Weights of a small GPT-style language model, trained from scratch on English Wikipedia.
Architecture: LayerNorm before each block, learned positions.
Training: a variant of Adam for these matrices, 901M tokens, 7419 steps.
MLP neurons of a small language model. Each row is named by its layer, matrix (up: input weights; down: output weights) and neuron, and shows model dimensions 272-463. Each number is 500 + 25 x the weight over its row's rms, rounded and kept within 0 to 999. Numbers have three digits each.
After each neuron's rows, "fires before" lists the tokens most often just after its 100 highest values on Wikipedia text that the model never trained on.

L4.up408:472490497458528532538504483538523545507456478501510471479515477521475451494496524527524501512539508498518496485496528460521544502450520502480434474498505481519536534511494472508509471489517510497486520486526488481459500518492529484473516464467518490497505474482511458508513502511500525475490522518501493526452502555486514477500438485526523519513500484502504515514523520510487506511517539496538492463543502481502522509496504538525470516521493500521468508520505511500491456482472512503491483485507478499495530537479539488482505520485569545517442503460512466514498483467472485505
L4.down408:481535511503520472483482515514497514492512493491521503493529462501509518554466512461474517512495483523482509509515553501497477537486544464502497459516520479502463464507480507524504473489446492539493489501475513456495472521533512521489504489469495498483520527471550495477503456454500489472503516493474484475486537430542520546471549518481507487521527544437533508464443520530500511484487456472487480477453497490522497500517522517434539483467497550500517477459490490521486499496519480553518513523523482457520464460504500462484514480509531499514470501520511486502492464494507500482
fires before: "\n", ".", ",", " was", "\n\n", " ="

L4.up27:495470453504494492558479551534535537472473529524490493516518484474481505465445477480530462468473499507524497462480478507483529503527483533515496522527515497503504474504537470468510450502492564459534498442540504471504559506495539522495542491458493496521524537514488517492493500479493499473490478517484529483515489496493474558545452505526518505494482475512449526487499541448513526467502519510539482472478500495482498510496526528480517492500557515530502491525515518503526450483475510557500489504529509504489512466558527513504532517483521463498516515492529523492492516538497509459
L4.down27:490490455544492478541507487497568508514500480513506515503505485469477483512442505556468511515520551523476503496495534485470500487494484515509521507475501498480486480501469469508508511436479516522556472474510495478482445530508482521524463502492560505461507485465474517489498522485493540447477499466480513511459492535519457490524484494478513513516463513515483505497480505475525529508504503503470509487524445508565514494517502493470484507526550524542507509490465510517515505507489501497531495475479504536488497471455494525474517538457549519486496482464497514513484502512501515520
fires before: "|", " |", " votes", "30"

L4.up1230:478497527466521516539492484526490498495559525512508541508503484542544520516541501507486465499488484512511451499503508519495514534481512529498508487502486510482458474494454506487518464505482539445483496502531529529491518500529497457503517517504503486512503524488520485466490489513521471496488455535484518497454499478507488466461492495463532495512511521547479489431500529515494552491536515552482462511495481509492501478478518516511546519512505440517518504467518567486494481506508518507504473518488490510480495495524500483551509498510445545454461472514503503504521525478484455476
L4.down1230:479496477523518482508460515444506491517493542525523463501542490496540507487501478519502504464499468465464521499451493501519515525514421517509475478461532511508505524505497464454523504444553451518498510480497509498526456506473529464476510453519488480466507502532465511554550456511509507464500470487522464493528483518489524509497483484520554513497488518517462506495519462518494502530474493512534534485533517537524547541492473469502476538508512541501449523530549501452514500576482548512486445442491530498507518536493497496489535503492546485489511520508530493446504537496478523518
fires before: ",", " |", ")", " plays"

L4.up1337:461481530540472536560499501505461533506545511473491517535551491526536472463495540476501497524490536476521535494511478491511483559507496492507496464509518514491490454489465491517510494493471496480494522518503531503459523547530457498497519472480483512554471504451542502462481436517466490483491474470512500508520509486535511507517486528505490480499509496549471530458506518510521506489497516518483488513471503533488501509452457500505473497495513492452533530528519508477507507530471477507507464465543499511498521519481501545497511496503507525523500486524561481475480450478538495489
L4.down1337:502504490489481488534516512504464517517492564553523510544487483496486460478495486534564492516509482467505492515494490497511511503499483493535539484555528511516500545523548516520478498480513511479524482483506519502506492504472516509455449505497543490480520480469485533487497543484468568502493526526463518449513507469513485522487523507468482487533524494498515479491490491496485495482539469514487473519504496463498469527502503478495491458474541470525508498487455466453487497458487475509461454534503522545487523490527502504499450537498504475555484461486493507494515530520519486516
fires before: " |", "\n", "  ", ","

L3.up1129:494534504476487502535495460486497508423505492520492465494501484537500533479478529515477457524532518487523496536490508498497524484528490489469499494557511488540492501572476479460514490457513509530536494505508518484458497486486510492508493493488509511489508514484529479501490463499510490495490475499510532507470504531484529550571479502486498497494472469517488509514501488492484516474492482473510481475451483509531517501489497507534498493535526505479502509515517487512506521477493493530482528471512477578489526510518515496458511473529552486513466485499502484486508501530518471536
L3.down1129:485530460492506515501513490535537534500456506479536510491497546493489509475489486480506545544490532474546505488478484498507488487509528546488484484514504509510530514519492488500477498457483495554516522479461487458489501518529496515500476480495517521498540510494546523461566500461506482475497488540490440528455506493512526451526478495515503478509498528485526478505531481471537529522523519505507509473513473504544451479463491495452494511491501473473493476459519514524474494516522531488466530583498456529561519490491482479485518474489498496478515500518494485501502484491529472473
fires before: "\n", ":", "\n\n", " |"

L3.up261:431506493494496506539500506495508519519507474487578519542471474477539488520461511517517498485504493477492524511493492495539491500482431511497432551519498502469529487563515497452497519447526514483521526508471498472492486513428510491517497498472490485472510516477495492530477493511490519501494495522508534490482483474513494510568484530498553530487509467459501496497520546518513547470520451470523537503490517482462541504504533502491518534476514473503540516539550495494483476467479470514494479496446498550485505509528525521496518489499470496442460512529540500487519477477520478500
L3.down261:514476519486515469480463436465529453523474502500524531544492494460497514454515441502532535509500505473476524498518457484535496493500511490513491533449549528502477511500498468499479559515492475518552457510491484497513501519496534484562507540528500585509490535503474516484485505543517521494509501520497489522513494481499490477514497499499492482505528501522501511479507467476502482509486503485508519514486479523508506526484536528502472509491579468530489481499473494500444516488486466479488485504494510558538517528514522561478515459489491467488499490508500509515506545486520504499
fires before: " |", "–"

L3.up1985:502498504485568538507479505466497501495489538486450477528512533531468467468503500474467484500493513538522516494466505513516531479476530508513525487521490542503509496571497522535547500486516517482531483482515484486519465494481497462488542490454524469514470511465510496438491485502517491515486502533490509499454492498477522503525494527517447570526468541512514497516500483495480526535498491482493441464527446509510470490501496508505484531530511482479490494527493494474499507522506487508440498529492504459527521505457544503485496517525501517517503483563510506483531495499583502501
L3.down1985:494516476501542491506504480511528507467518480526492538496449493491472497463529496544488543482507485484480518510537519531514513478504499482503506511481452495519510515527473505482511512549519546523502485506512528517559502509504515499467492455496504525496462504533506506539513503542501442525521509485523501460531496479479462504442506516483503546488483499504528480516498476492514522499433466512490491494534554507509483514499508509502450468505512527473490543481423521518447516481456476494494477464505497483526505517478502484512502488507490457524487539479490462484544497488553527492
fires before: "-", "|", "="

L3.up1846:491478477527462464481507445456556503487520512536540525569535542542469521456521524510515482462530507448479494514501518471508512542468510494480441447511496483486467486509496484499525536460500501520504515532536508507486516477503507486504467477564489513497506492464549471507507493518517488506500520492470492514486519530491508502471503518492492499502464497491506497484512503527544514517544475513490469520529451486527541489524492469536505539510483446506522498512521500522497485475499517503520524487507482462535529475470499515470462483487559509526513505516506528480522495527488486507
L3.down1846:505504525501527491525527512582515445512499476524466502508512520481475490542481521493483462509478509549497497504470564496464523511501478508445502508481523491504517490541508474521493500495431510548521450508521487508571547501483517464528478478512502482493505483442524514486501562453512557514494466495534475516452511462526492508516507513527492535509526481506496516531507466490510461504504486521513479517501499488499497489510472546527505502543499520486550467525440478568504526480527471499477503521505472495491475468488525518447479526486510510482503493520482504495481497496495484496
fires before: "{", "^", ")", ":", "2", " ("

L3.up1990:514510500548489490500488487456513493512520479490511506477513480520530523498487515525499473462567492493499470506528557472511503513501485454494504461493506498464509514489517476486514506471513525494550515505513492441507487462489510460510521539532515522504537447484562493538495498496521483505486489515518517500516500517501497508515493473506506511494499521521478513479543532509523522469515475532465496513477502437538566487537483492500495462504530524503513496510489448526500495432484506504466499513454501484498525492475519520455510476509551505505466410503484526526515505539502474514
L3.down1990:521499478513552541466490516501505483505487495536471498496515542460531524479507521537469491499503511540505544465495511497492492477489512508464504504506496513506501493446458558513487425519505523507514499483474481503510533506515517495518497452483494492524518529468476484482470508473513498472496468498545496522517481508464452487488509497473496514520498477448503532520514493465485482529540516489472472517506540485550518501513497465517490491502521536488511495477507529474493518449510511510521495517471511485472496506476522511461503427503453449492537472490522486494527528488490515510
fires before: ":", " by", ")", " zone", "\n"

L4.up526:509485447543448492460513496474438504496549482499490504497499502513474469481478503515462469486484466491509503496505487498522487555475517492442530474513471495485501480511490494485526529463486525517518539533526500452516510517517487496496496472477514484505514525477488497536477472501497500491491518496515487445519554473493458466493524501506527451507485492500488501477509502563477543508453502529491476501463459502547527535496577508467470514475462490487522548522483516477490488457465559517489501503490513486519494505485510505528504429491472490526471501545501526488458501492506483539
L4.down526:488488448515551523516499491467525468488469485530491492461485506525505504488515455526523496504511485508502504511519486475464523484516471522539516499517531488501533503464512512504452497436555450499503493465502527481509501483492510540457479552501497535494489520529482505503503536528476509461452491470527473452521494509460500531509492462569489527469507502500531490479490463503503545493482533511473470476445519479465541489459503531526516518482478517522514487472487520485526510510530474471471488493506507485550525447480494554527499487537506486442480501485506516451506489482439489476
fires before: "2", "{", ")", " (", " in"

L4.up1281:524518464464483465459533505521463511518523488491466492504552488526516510465464518521507526471556473512478499520494503519508538485487499523459421521496496486488496542489509508485547506468473511540523526511536504498478510496480515457530484511516457485521496499504488509488490498519506469458484511521519506532508533537504497520552474496481535491520511481518492500476545520503470483502478509484499510501466478486469563530488494506495500471488489476522548526513500456500486474474478515502548491513474495501544484515528520533471479537512485490468499429512499521477475504511507494506
L4.down1281:505449459493522531438488480489551497497492511514488511457491510486543498484494460489476489514517535478489520475478479467542513501522480506569497504487492486506473488496496479511490448524451557553485478477483492477481539466513474538420456504498507486506537523450516485484506513466522501437498516490500467497542517443507493480500485496455541535523490463438530475506495477538518492512511558513539521525519490513508476512509470523526522483538519459507525518539465525513510459502530502523503492507526493497518527483491513499481507518507494473530515483471505496483564488520500488463
fires before: ":", " (", "″", " time", "W"

L3.up733:496477454506562479488530523481472506480532474518512497455458502515511515479481481470492495505525461511500533504473538485538474482506531508487465470478511544501513516484454504503490519515494484531456570507474515449479447485471500501512482468464471479506522514488500512486499496485484439536505557479480509503538508547498487503506501486511512521475490478519492500486482523505477546483499438482503475506524560496544545501495509468496528470534495482523508531520509473479480516488476490532505507531456499543547514472450515513455478500464517504519500502444509512481492457447507473500
L3.down733:560500509483483496461496501483528488491493517503484474466507493519495518481494507495481460477527519499437483530529498489509508529491485507481481484476490502499473455477563526492515467513467483482477532513511494492477477477527478481517475547508519504501451471486499431526484511465479507508524468513549428491527498465481518475482512545519511529473476499482568466429486494537528523467490510543479531519466511520456486516528482498502499510523527515522532553490527472472480462483495518482506481520510493508519497510506490499479537496509535460542474492547494513514504544498495505475
fires before: " of", "."

L4.up1151:500458503494507542478511513490489532457505514497508491507592513480467552495475520512491488515490439505557488464481477472494573513479495563478498506521532507485477453491517476500478461467464501514476534507511503473472519486482495512494521475495494517461485496518504528502528486491474461455491471492515496510456478538495484534561461537486481499479509483541499488511490481502460496492502511522530504518425487541512519523474496546506514491482499464488520493474508536511500510491461529524536513515530546500517527491550527494470480512512529499527523465514516495471459497473525502513
L4.down1151:459521519525516495499497487491506481558536470507478533468442518517503490488525502509484521528532534440445527499492469538522466479502510447543514515460461517508482524529468490521492520500527516513469461503443475535496489490489531477471491516519506459476526524472482485503527464501550496513485497502519471500490534505554495493468484476527500511496503528482505546432482510491525528495490506524453516526527530494489493481502508525522500480513479520481498542528506437529498504479528471501427501504522507517487473496428481509505487487493495544489490559497495512472516551519473477490
fires before: " |", ".", " 0"

L3.up735:506497505499537502522504515485520500518522519484505520531513551517471472497533512538486475488501486505546512487485514502494473511499520512477502523527497561494511436492438472570514505483481498481497495524524551526505477477518481482519516480501513491496453478478524468439497478514506463487495490499477486547480506426490524510433465534487466505529453530481503475521458474537483515542528489515516488514517458481491517500437514462483505477518512506451472468515521490509487477509470474482537495509507482449525501485461513507455483514508500493515508493529513541497500505483546514496
L3.down735:484482507519530505521480490477524508436519530525531528470480512463472508472505532490475469484566529470488523499521492506528486526501505487531526481514504488506518505439468482567467531519479521509493495482488504501481504488521490498511500522531496468514502525474546542498481446487478512492499490534511491492541517452476493477474492487481499487498485508496497510452479501488504516535509510536499513495493551481539490544494493481511502490515559518492484540530480522538484488513479489485527452500509532502498525534502490533492479523483515493474464490482529486518533486480537536464
fires before: "-", "|", " -", " a", "=", ":"

L4.up1060:460519500500570448517496486487503464514517490522536532513485457491500490540500525469498500473533490443485472483497466478464519490525466505526448538532515503533498475508541461532503541530484498472511530500480526523516491534481491513481525533529524507491529515481487508466480514453535505540496516508499488477479459521498526441508515485503472513533477499466501522492508495542485512501460519532516524475473511469531507504494517504479511516522507543467518479485506539509487506507491543511518500510487489454530462504514506515520488452502516507537482435453512464436517515476509484481
L4.down1060:527502489523467481487517501480487538538442458477461478494482514512497533486500463485531491503512509499506476491478505503501527495514520505516459510463490490503527502539540477485493498485468525494495452518489504532481545522509495479509506467472482536497502517493471526533477479510502490523506469448505519501512489498555500553452522548515501522510522482500523491480541482470483514435441482485444531511521484476456511456528467508490498552479479527533504476500495486491485493513473468517504551501475494559502502434472543520486477483486550511528496537535492500491535528488496469511
fires before: ",", " that", " on"

L3.up1761:461496485503459479481477514522505513533485531478478486460524491508545460463495481531498499466549513519483549510507491458543509476472482504513493497510486525498543495527499510475503484512551525463542498509507504466520525486501506485490517479445446481526495506505526445451499523493517502510486536486459507492493529531509479551536506499488464538471503527509503517491532495457512488472451477498523461507551460541487485506566506531415533491503533504504573547492495509540519504509488509486466518504507500514478459560482512536500491489487454541500518500523511484487513506506519489457
L3.down1761:550506488515558527482483497470474485513495498504517454507513531483465479512483522462540488522500500492483477484525502493527518510483515510443510525528514512498495521445538555470527496478507519451493488511486490516520491507539483529516504511471493530461517478475512449481534489513494519499513495517499487526509484499527495505491472486513464506521477560503523493459509529530490470482516547537491486526530447499525501461514506517528496506508520531532477521546459492492471485492497491513468471471526465471507531522530551489489505455495492485501524445531499482486459492443519508455
fires before: ",", " of", ".", " after", " in", " later"

L3.up882:506470510485527475478483497493521553490522490503490470476507493480521497487485478520518515445516521481490525516497505496527491541485513485515472499504510490501498488524516504468526511523481521502516525520502471473501466470537539497437478472472530521490521511467497492496501531508489509527488536521430477489541517484503484510466512523491484492491493502451488505455579531501507487479513479534500504524465529498528518478528494516488507521487543508516507519498523502500501483495483504495455493455477478472446492511523519520486514476508494527549483478492532504489553506491488448529
L3.down882:493518520501492461522497481498526511507510480503500497481521496493533442477531558461485509479495465517490467497483533524498469507481506484561549454488514491502509502531485517481501491531552518500484544496500495515547507452494565499529466480513501522541464544509474482487517517523495493498506490500506454503468498496505525500470536465507464521538514498505479506501494495481539484518503505491501479552462473503460498507464469500514484482487481488458496497491509512520505492546513552502498534495535490485468478477466511448476452471491452524510518462531501504512551507480550505504
fires before: ":", "–", " Kim", " ("

L4.up1254:479487466527459514527525513465486494530520491525474496545529523527519520491497502553510503483530476501511555460492493506472514491509524502486480476483490507482451500521528476462467527458491519528476549483528521455516530535483498480463491477457485522510487520466515477527483495498507483491496454507512491472487477476478502482538483489522510530505475471519495544488502501523504508471475511480513480512535503483460498506463482518537491500468500498479526493504498531469491480471519484496510552495535492492425488450502502505539472535496533531529491486522507551482501489547555475500
L4.down1254:463476480503451532544500480490488552470513491491453498568482501500520524517467510526503520474487492499519511483542470519490471500502479457542512449493480480504460500487481571453485493502482512515492539521498491499510497516478496490477473483499499483527433532510497494531501511476476523503504518507574495459534499510463536531500542469462537543478516509459506481476533497502512461468457524489498523523486535460477531513502530461472470526498542518460498530497457506516487468475489478568512466524526485501464525477540473520457467522485504501514509499505505549488475539477492482515
fires before: " |", "°", "\n\n", "0"

L4.up807:479500526483480523513511490509502496482551503465540512466501492491484468512513505491492533508516542567492501517466542494512476479456501515480486538513477487507462481497534530519480471491517449466524502533523512500471473495485542488493531487490493498480509487459517477547500532525496513462483532505495544478519547474462475483502478511509488453510447486479505479486517515491477450474494471505518519493441459523468550526547514486487530522502521479495527554527508507484481481464486480519496513518479515496493501480483501471505490527502507504495512458504495478476545481506487490493
L4.down807:462478543513447484486505508498482525559487507507476554529543502527517442490443533507481486522505501489536480517527493485525524474510507480493442451503526516503527535498474480547484442488492466517523482512490473493506499526493534531505447493508485512495502520517461540523542449467463487487493495546486513484451485474509455485515508524490514520481561502460506490499572524505484478490484499485518487508482494499457495475497487511510493528511458501502497456502491538533543489473529499485546518488491508481498504456499511510527523500505512504510512534526469497528525471470476460513
fires before: " |", "\n", " (", ";", ":", "–"

L4.up918:467496483498490504506484502446479483493516541541506482487519514520460469524519511512495459470531472487496513486448530537517541487511524495494499529481504525529501551546515528522461471452506505490521482482513493488486473491483494499480523474467490483475507511508541459442531499474496505543501467513488540499489505510530499510482489512554441557518472494515492534485510481535474535505515495491478462503540473484516470511509567490536505530514504465479465487517525505457486500495510469515448492504472510467491493491486512481442479534477491481490487439497480534499560490496573497499
L4.down918:507505507524539507545490500503517526498534519555508504488483505467481535466551546512473550539503489487489492541523474554493494521514466509474490477469453503523506493523498494499525494511529535493470474477498518495532500471497525536513488495496507535491510499510521512514492500453507457520459477537521508513469517471498435482465524488519513535489504527523530562485485471498501464497479502530483502512464577534540514492521519499511502515508544546498476496489469502490500526506459509505469448496529496486490478530486457485513479503542489471523446529458527471503487498484533516521
fires before: "-"

L4.up506:459535503460507533495515490492524496521524503465506530513591513505507518549503524500512525499469505488471504528468453515509483474501472504503463528492528513506514447528509492478488504519536529444521463525489500474502486529531491472468517482495567512503482462490517450505490496487520509442482547538484506536460514500481484471533443487481489494488476483487496482484483493497500524494482491509477498500508498499526478510467513519476485486466553443503527503495519469530532515531523513481517514523512525505496516486497474499496492467484483552474495475456526468533497483508521498523
L4.down506:487528515513525477499503485474507507463489491468476491500542463458516480524523481508527449484493475479468509542538520513513509477523510481506505484529507531479498529491492446525519503462476504538529494486448466518480530485544530502576510481496559490468523524502520492489467540552495535509504506486482526495483515500498537473490558517501548470563455474536537498515515527476519490433514476495471513525460502492491505477510527444450497480507528479527510473508470471537492458531499459492509514501535489521462542483492511490491508458486482512447441446475496517511498468471502466520
fires before: " |", " 0", " 2"

L4.up756:512532529487538509484493523428495452511508470514538525520535507528520494505508505571446495476497476469525501502507514494514473457491468510472508465512494493484490491474533483511505510471512497526556508502538497509511525473493521478546511483517530480517502493498540486508534473456540510517501496480501471451527512513500504498501511485492528470507501467518515511492489533535501521477475499490527459535529433470512556507528537450518552492497478521487519514534471544528509455429477505535508495494467476492491459502472509492471464455479471518501490495543520518489487511523502486500
L4.down756:535494500476505498523500507494530509481502480485430483531523470487501459520514523452562514492465513462505561524533522434529501481539481469494486502473448487512506516479501562526483459494498497425514501465485508476517541481481488501484468488478478507508520530462514476501473525526528525502519510499456514490528511453504491466529454501516454497492495517507517513493520455491488494504509507489479509517513539497487468496523465510497505489488499437553502493551484449467508474513491494501431494495553533498505536452527487504553504508498502480504502517522498496501501531509445473527
fires before: "=", "{", "\n", ":", " ("

L3.up374:487505502530468454554491508515528513540484501453489486472522496504542470526490508475537482493544512491472487524497514466495522489496516510503464570494510485501489455498521518461504470510477505490465520509505491495489496533504525501445485507499507487497530514501517516482490520466479535475481501501436502519439509492491531467545491485529503526487510520539474512514515524504462512466506463478525504505546498513487481513511487495463485553528497478519496501492490458524518532498507523502498477461511482532462481534480527506510498457472496520489521463451498508517535460494474493479
L3.down374:513484482476515500498538483480477524520427480499473481499474485551509513512538486425495507485509463502453450479488504524569500489485470492448529513466542505495517509493507488507518470491441511549526541510523498548523483502551529519487546494491480532502521524455521475511498449508495458496504524486515527510527504557483489513497483521493497481511522486452534508478508544552442548473466475527508519518479522452509459510461485505557504494536499499534552502478471514515493513483518525520524493479483473499547488469512533504465473479495474508463512530536496490494495466504516494532
fires before: ",", ".", " of", "s", " and"

L3.up1086:514499502454544493529511464503536496460511487533571505503491510482478487482498473502519517535510491489516496509467526463509569463503490486549541490528491529501501525477532480506494540439482509528547471502510519513538486487468511483492516504500560497478520510512537529487506583461490538519498533526505502460485505494483533512519497445493544523519514492526508462480504561518542503447520473540538470491557505478454556515509541504511521483497549487538516530502554520500470466430515457487466490483479513520555478488479520531509468530520481513488478517477487488470524504498505477516
L3.down1086:481487506521491489475503554467490523549533469441407489503528495529505497538494526465486488513506502512483504503536473506508428531488512514457490512480525482470493490486472531511518483515498549480445537495523488507498510494493521529508512518484493528512472493480533492486509458533475511484524481491482470508515510526510529477508489547504521542519479544482483530526465459519465487566493468477509494501473523515505464469523473478479506495494450480464513506510452477492533538536478492487542510505523489462448528510474504501478487492501493503524473491522517527543456492473512510480
fires before: "|", "-", "–"

L4.up964:463496510513486512507539467525511528456507488533488525477486534520475479534517501498448509494460528519517489523504474475466500471475538542474513483530511493517469438502523472520447496489511507486498475513514513453487475515498495508447502466481509510499509487478486434476518463520492499484477494522529509522551500487502548452493498513512503497495508477526491505478467478525502527538488491500504527504465504524487477490503513519466468470505516484491531489514581558536522517465489523483511509507522511560537507423483506509464517504488487511475503515496523533506520491529489498519
L4.down964:511502541537496502530478486482516505522523538520487509534522519491543479489519460481471453494506513501537485542516493513512485487486477475528544445499514517500492526530516460564491477497481508500475521481454471493515505508477535485434503478496525495481512553520491480488426513518503509509486482543488509448509507477449485495471504496503487549500458502474475495491575514509527491510469523503467477555479517470504533481499491483443467508468516538554538507507459544508489481504464490543485495508494468500478553488469501473445451445508480453476472500509523531503522492496515488513
fires before: " |", "\n"

L4.up1867:528468459473539471487458535502497495499498534489523485510521498505454557490508522439473442493509438496536469507524481464456536475542498508482493543523507530499461463494533512532527507442468553492530482476535505487473541484469525494522507498526475499506520474528548550504476466491495510465491553517538544502505489525491523483526474523525509520526502497562516500509509545531468508468501469499518532470496527490481508525509507503499511482530477497506514532481473506481526488477462506508470510525516489500513505471548515484501486506555510476471486513554490513470478503496490487508
L4.down1867:476469485557494489520456498455536485490509519494511518513495494505530500470543467516518498490492539465495484493468484492468465542486480492536499529485527512493468507511512507520493505537523480522476532494521505454480487524499521491500455477464560495519534567494439499527472508519522468514510515504503494494469490469536500540511519502490503478496473485459483517522552477500542524496513555522505494501489460521516480554470507497487500501465525471499494472474490486470480532528492485503525515497518509527517507523499509439512529516498529490512506504522502536498495533515466487510
fires before: " |", " medalist", " ("

L4.up65:482501448554468525506515502490540465472537493507522487459495495531490498478462499502515518491489472459512446494474515491469509487499503529450500499530564508478504540533546517550512459509542511568522521491495495525497505515504518471503575477483501504496501443521555498457525537517494527457494517526483514530532509530488517517505483482551508537456499474486472497467524456485567507540491495481528533457494455469494474478504488542493499483513514504530538506478502523551483544516514511529523535470520523540453454498471517516493510491484526535519532483523495478529560495472511494523
L4.down65:474494519495499471522485549495491474510499551516559477555522474515511504506510506453499484562444469515483566500498500527501465515523510506494487476481505495499557500479508484541471551519520506477486509473449511516559508445502481474497511468524498475522499557506518484483489534518522501507511530499522526540553516516501491498512534501473465533530528496463507520550528489511499523520430507524489467468556452485512517499493475506473505547507496518558546531521510527533515483490501464524513488471471489510493529517509535501449462468510503461489521479479495475521511519499523451499
fires before: "s", "."

L3.up1721:501489525475515546510477458523500505458547497492487511535499489506504470468488518524524473450516519460538503509491496475510528531518460539496497477499528536528510497477461467499480473492434515467512515489560503544492478535508503479488541510461456509503501533504528470445491488494483491464483524507475506512500496463515530518512507510481545520485467494582491501497466514508497512502499518529515467500464487497521507544493538516443518464532524478505471466510529510513487510524523521503507441463544487561518498516488521541515489540493487496518482466472506497532483455462508497509
L3.down1721:497490539498478500495479448484483490525483494496473521501515519511550435493457493512478508499530493499521512542513501487443534531510505509487528515479456535492496494490500485486494479467502537521474511529468500484508519523507495429479507503533500513485472505474490506504530502492494537492500449488528463485517483493476513514526516491505472527526533512496497530539513473499507521501490513486538494504498497487481483501499508547465508486497522523498490487552501548492503538496514468480513457513491480527475523537465463514521478582508508463558510525496512544468473503497484511480
fires before: " |", " by", " −", "00", "30"

L4.up404:522515533466502470514480496520513482509521517519517483461546497546513496524492468490493505516478488519494523496452492487480490486479508492481531483511524532539489520578535501485437512514494485499511472494526490473507481462510473508490499465478524506493501500472549491501488494497488499518486505525482498485515489476515505508500492460497489488480468520503472529474532550473541525462525465519515506508540488476481502495517473497521499501483497492510479500508503511507513463448507465540458536489476543481548478451461513509511470473485491528527486453488532566483551499457557470542
L4.down404:518510497458514524508515458524439509462491468502529477520428496475505446497483483512478509538498495475543532501476492517512490542507538497511544532500496517533464488485494489510442486501519520497496534489508507499527533465478484524465485483494539519503515460495521504512522539534516513539500513538532477474490498532515512519502495504507516521484503509499529498512523489461498476482491474527475494515543484456471465480498504523547510451497460536470519544486436533494467541479449472522478495509548490470548517487490516510506467446514558498503506507458495496498522509484543487493
fires before: "-", "  "

L4.up1674:503479490545493525469474495515490515475509467499533469529496472509495507496481515466518504478486499445478500517454482470468506462526554520483454524485506499507508508460501497533471509489479543516524505525506489549510479530543497492484507492493518506493549455476511483470501487460504529499487493538503535508471495493470506532510470458511479491502489499469466519511515518539504471473496509527519531453508517487525520524486459497524505514498512506492504471520492550497509489476467525500460501480510503503513491460525520512538494486505502491434514526478513476528486499527514502498
L4.down1674:477472515495488507485452500494552490497481538473527505520520491504597469489544493488531505519483528503447520464517506498527498498525507503492503550551518533511474539511519469473497544505451532513481478561548484498505517512462480490478509514491470454517441522501545523503493472544530483517490549506500448459463520486523496545503475489505454482519490489491553511496537530527477514521499523522482490515523494505466457490476505559498478550492487491479497520519461497505497503494482514509504458483474483549505507469495502525487507479501449501466515477514486525510493539490522503474
fires before: ",", " –"

L4.up1267:462480475538477508514496484505492519460515486484515484530568482462467514474485534522496457436527454435502485462502485470512536499497539500493449541496543556497480535473533511479542496509447513489489519532534545486469538521484540522492534461486486525493507502474497518504508533504486472523502456539511502532539492501477481526562507501503483483477508472504480512487495492471458515508471505523526522524499460507498521517479523465542532466459511517498525522473497505472468488493499521502524488474509534481478481548521515529511499485478559485539473481486479534492467509526526522501
L4.down1267:548486528493481445506531480510460473532515470502529498520489521526483502514474517510497524510472479516492521517521502520474506436513556521451549489515501471502502464546514485491516482490496473492477522491492513550477486501511487478530526483519525443524544537495500487508489480487523498534497522509469487524491507462522497479466465490494516474495484530494500500503463526459521516517495454524469534495517508508515465511566483489537485494469509500490494505484469478509506470450514494497495556519495498515542476457467584499471486487494476558471481474532541520487504496534481519479
fires before: "  ", " |", " Candidate", " Party"

L4.up1792:448482472519508481503496527489480501497516488492477495487514514491482502547458539549502535494498485461564487504476489484494488497526481513482475546524478514494501487464518464535511488457510558522504497474504483439483517496501489515436488493478479514515490508497501482460510449481478489498487492525503507533536500473484502551495468536480488522494513518537503541515498530486515503513492523530545467525479469527491460500487522544497476511513503510466517430528543489464521462510468515460499525510502500458519507514496548501522496515478427500501495496548528539491542502507526503477
L4.down1792:519467476492561540507476468457504514540509508532555506471524492524516468501544496547457529496505463531521457506498488522497469482507496487532527462501505485500490476468547485495526475491523482456484466490481487478481496481522534494505509519483485524550503509513493494530548531536506514506475519487531534474488437513497511528515490536516513519485512504525511493464472474501493524522482458522505515471480475455499471501541538466488495478539491520498465495508471502498503522486509482486554498468538515484527505507515500466492532533495500470491485533501496545477476478489512490506
fires before: " |", ",", " 100", ".", "7"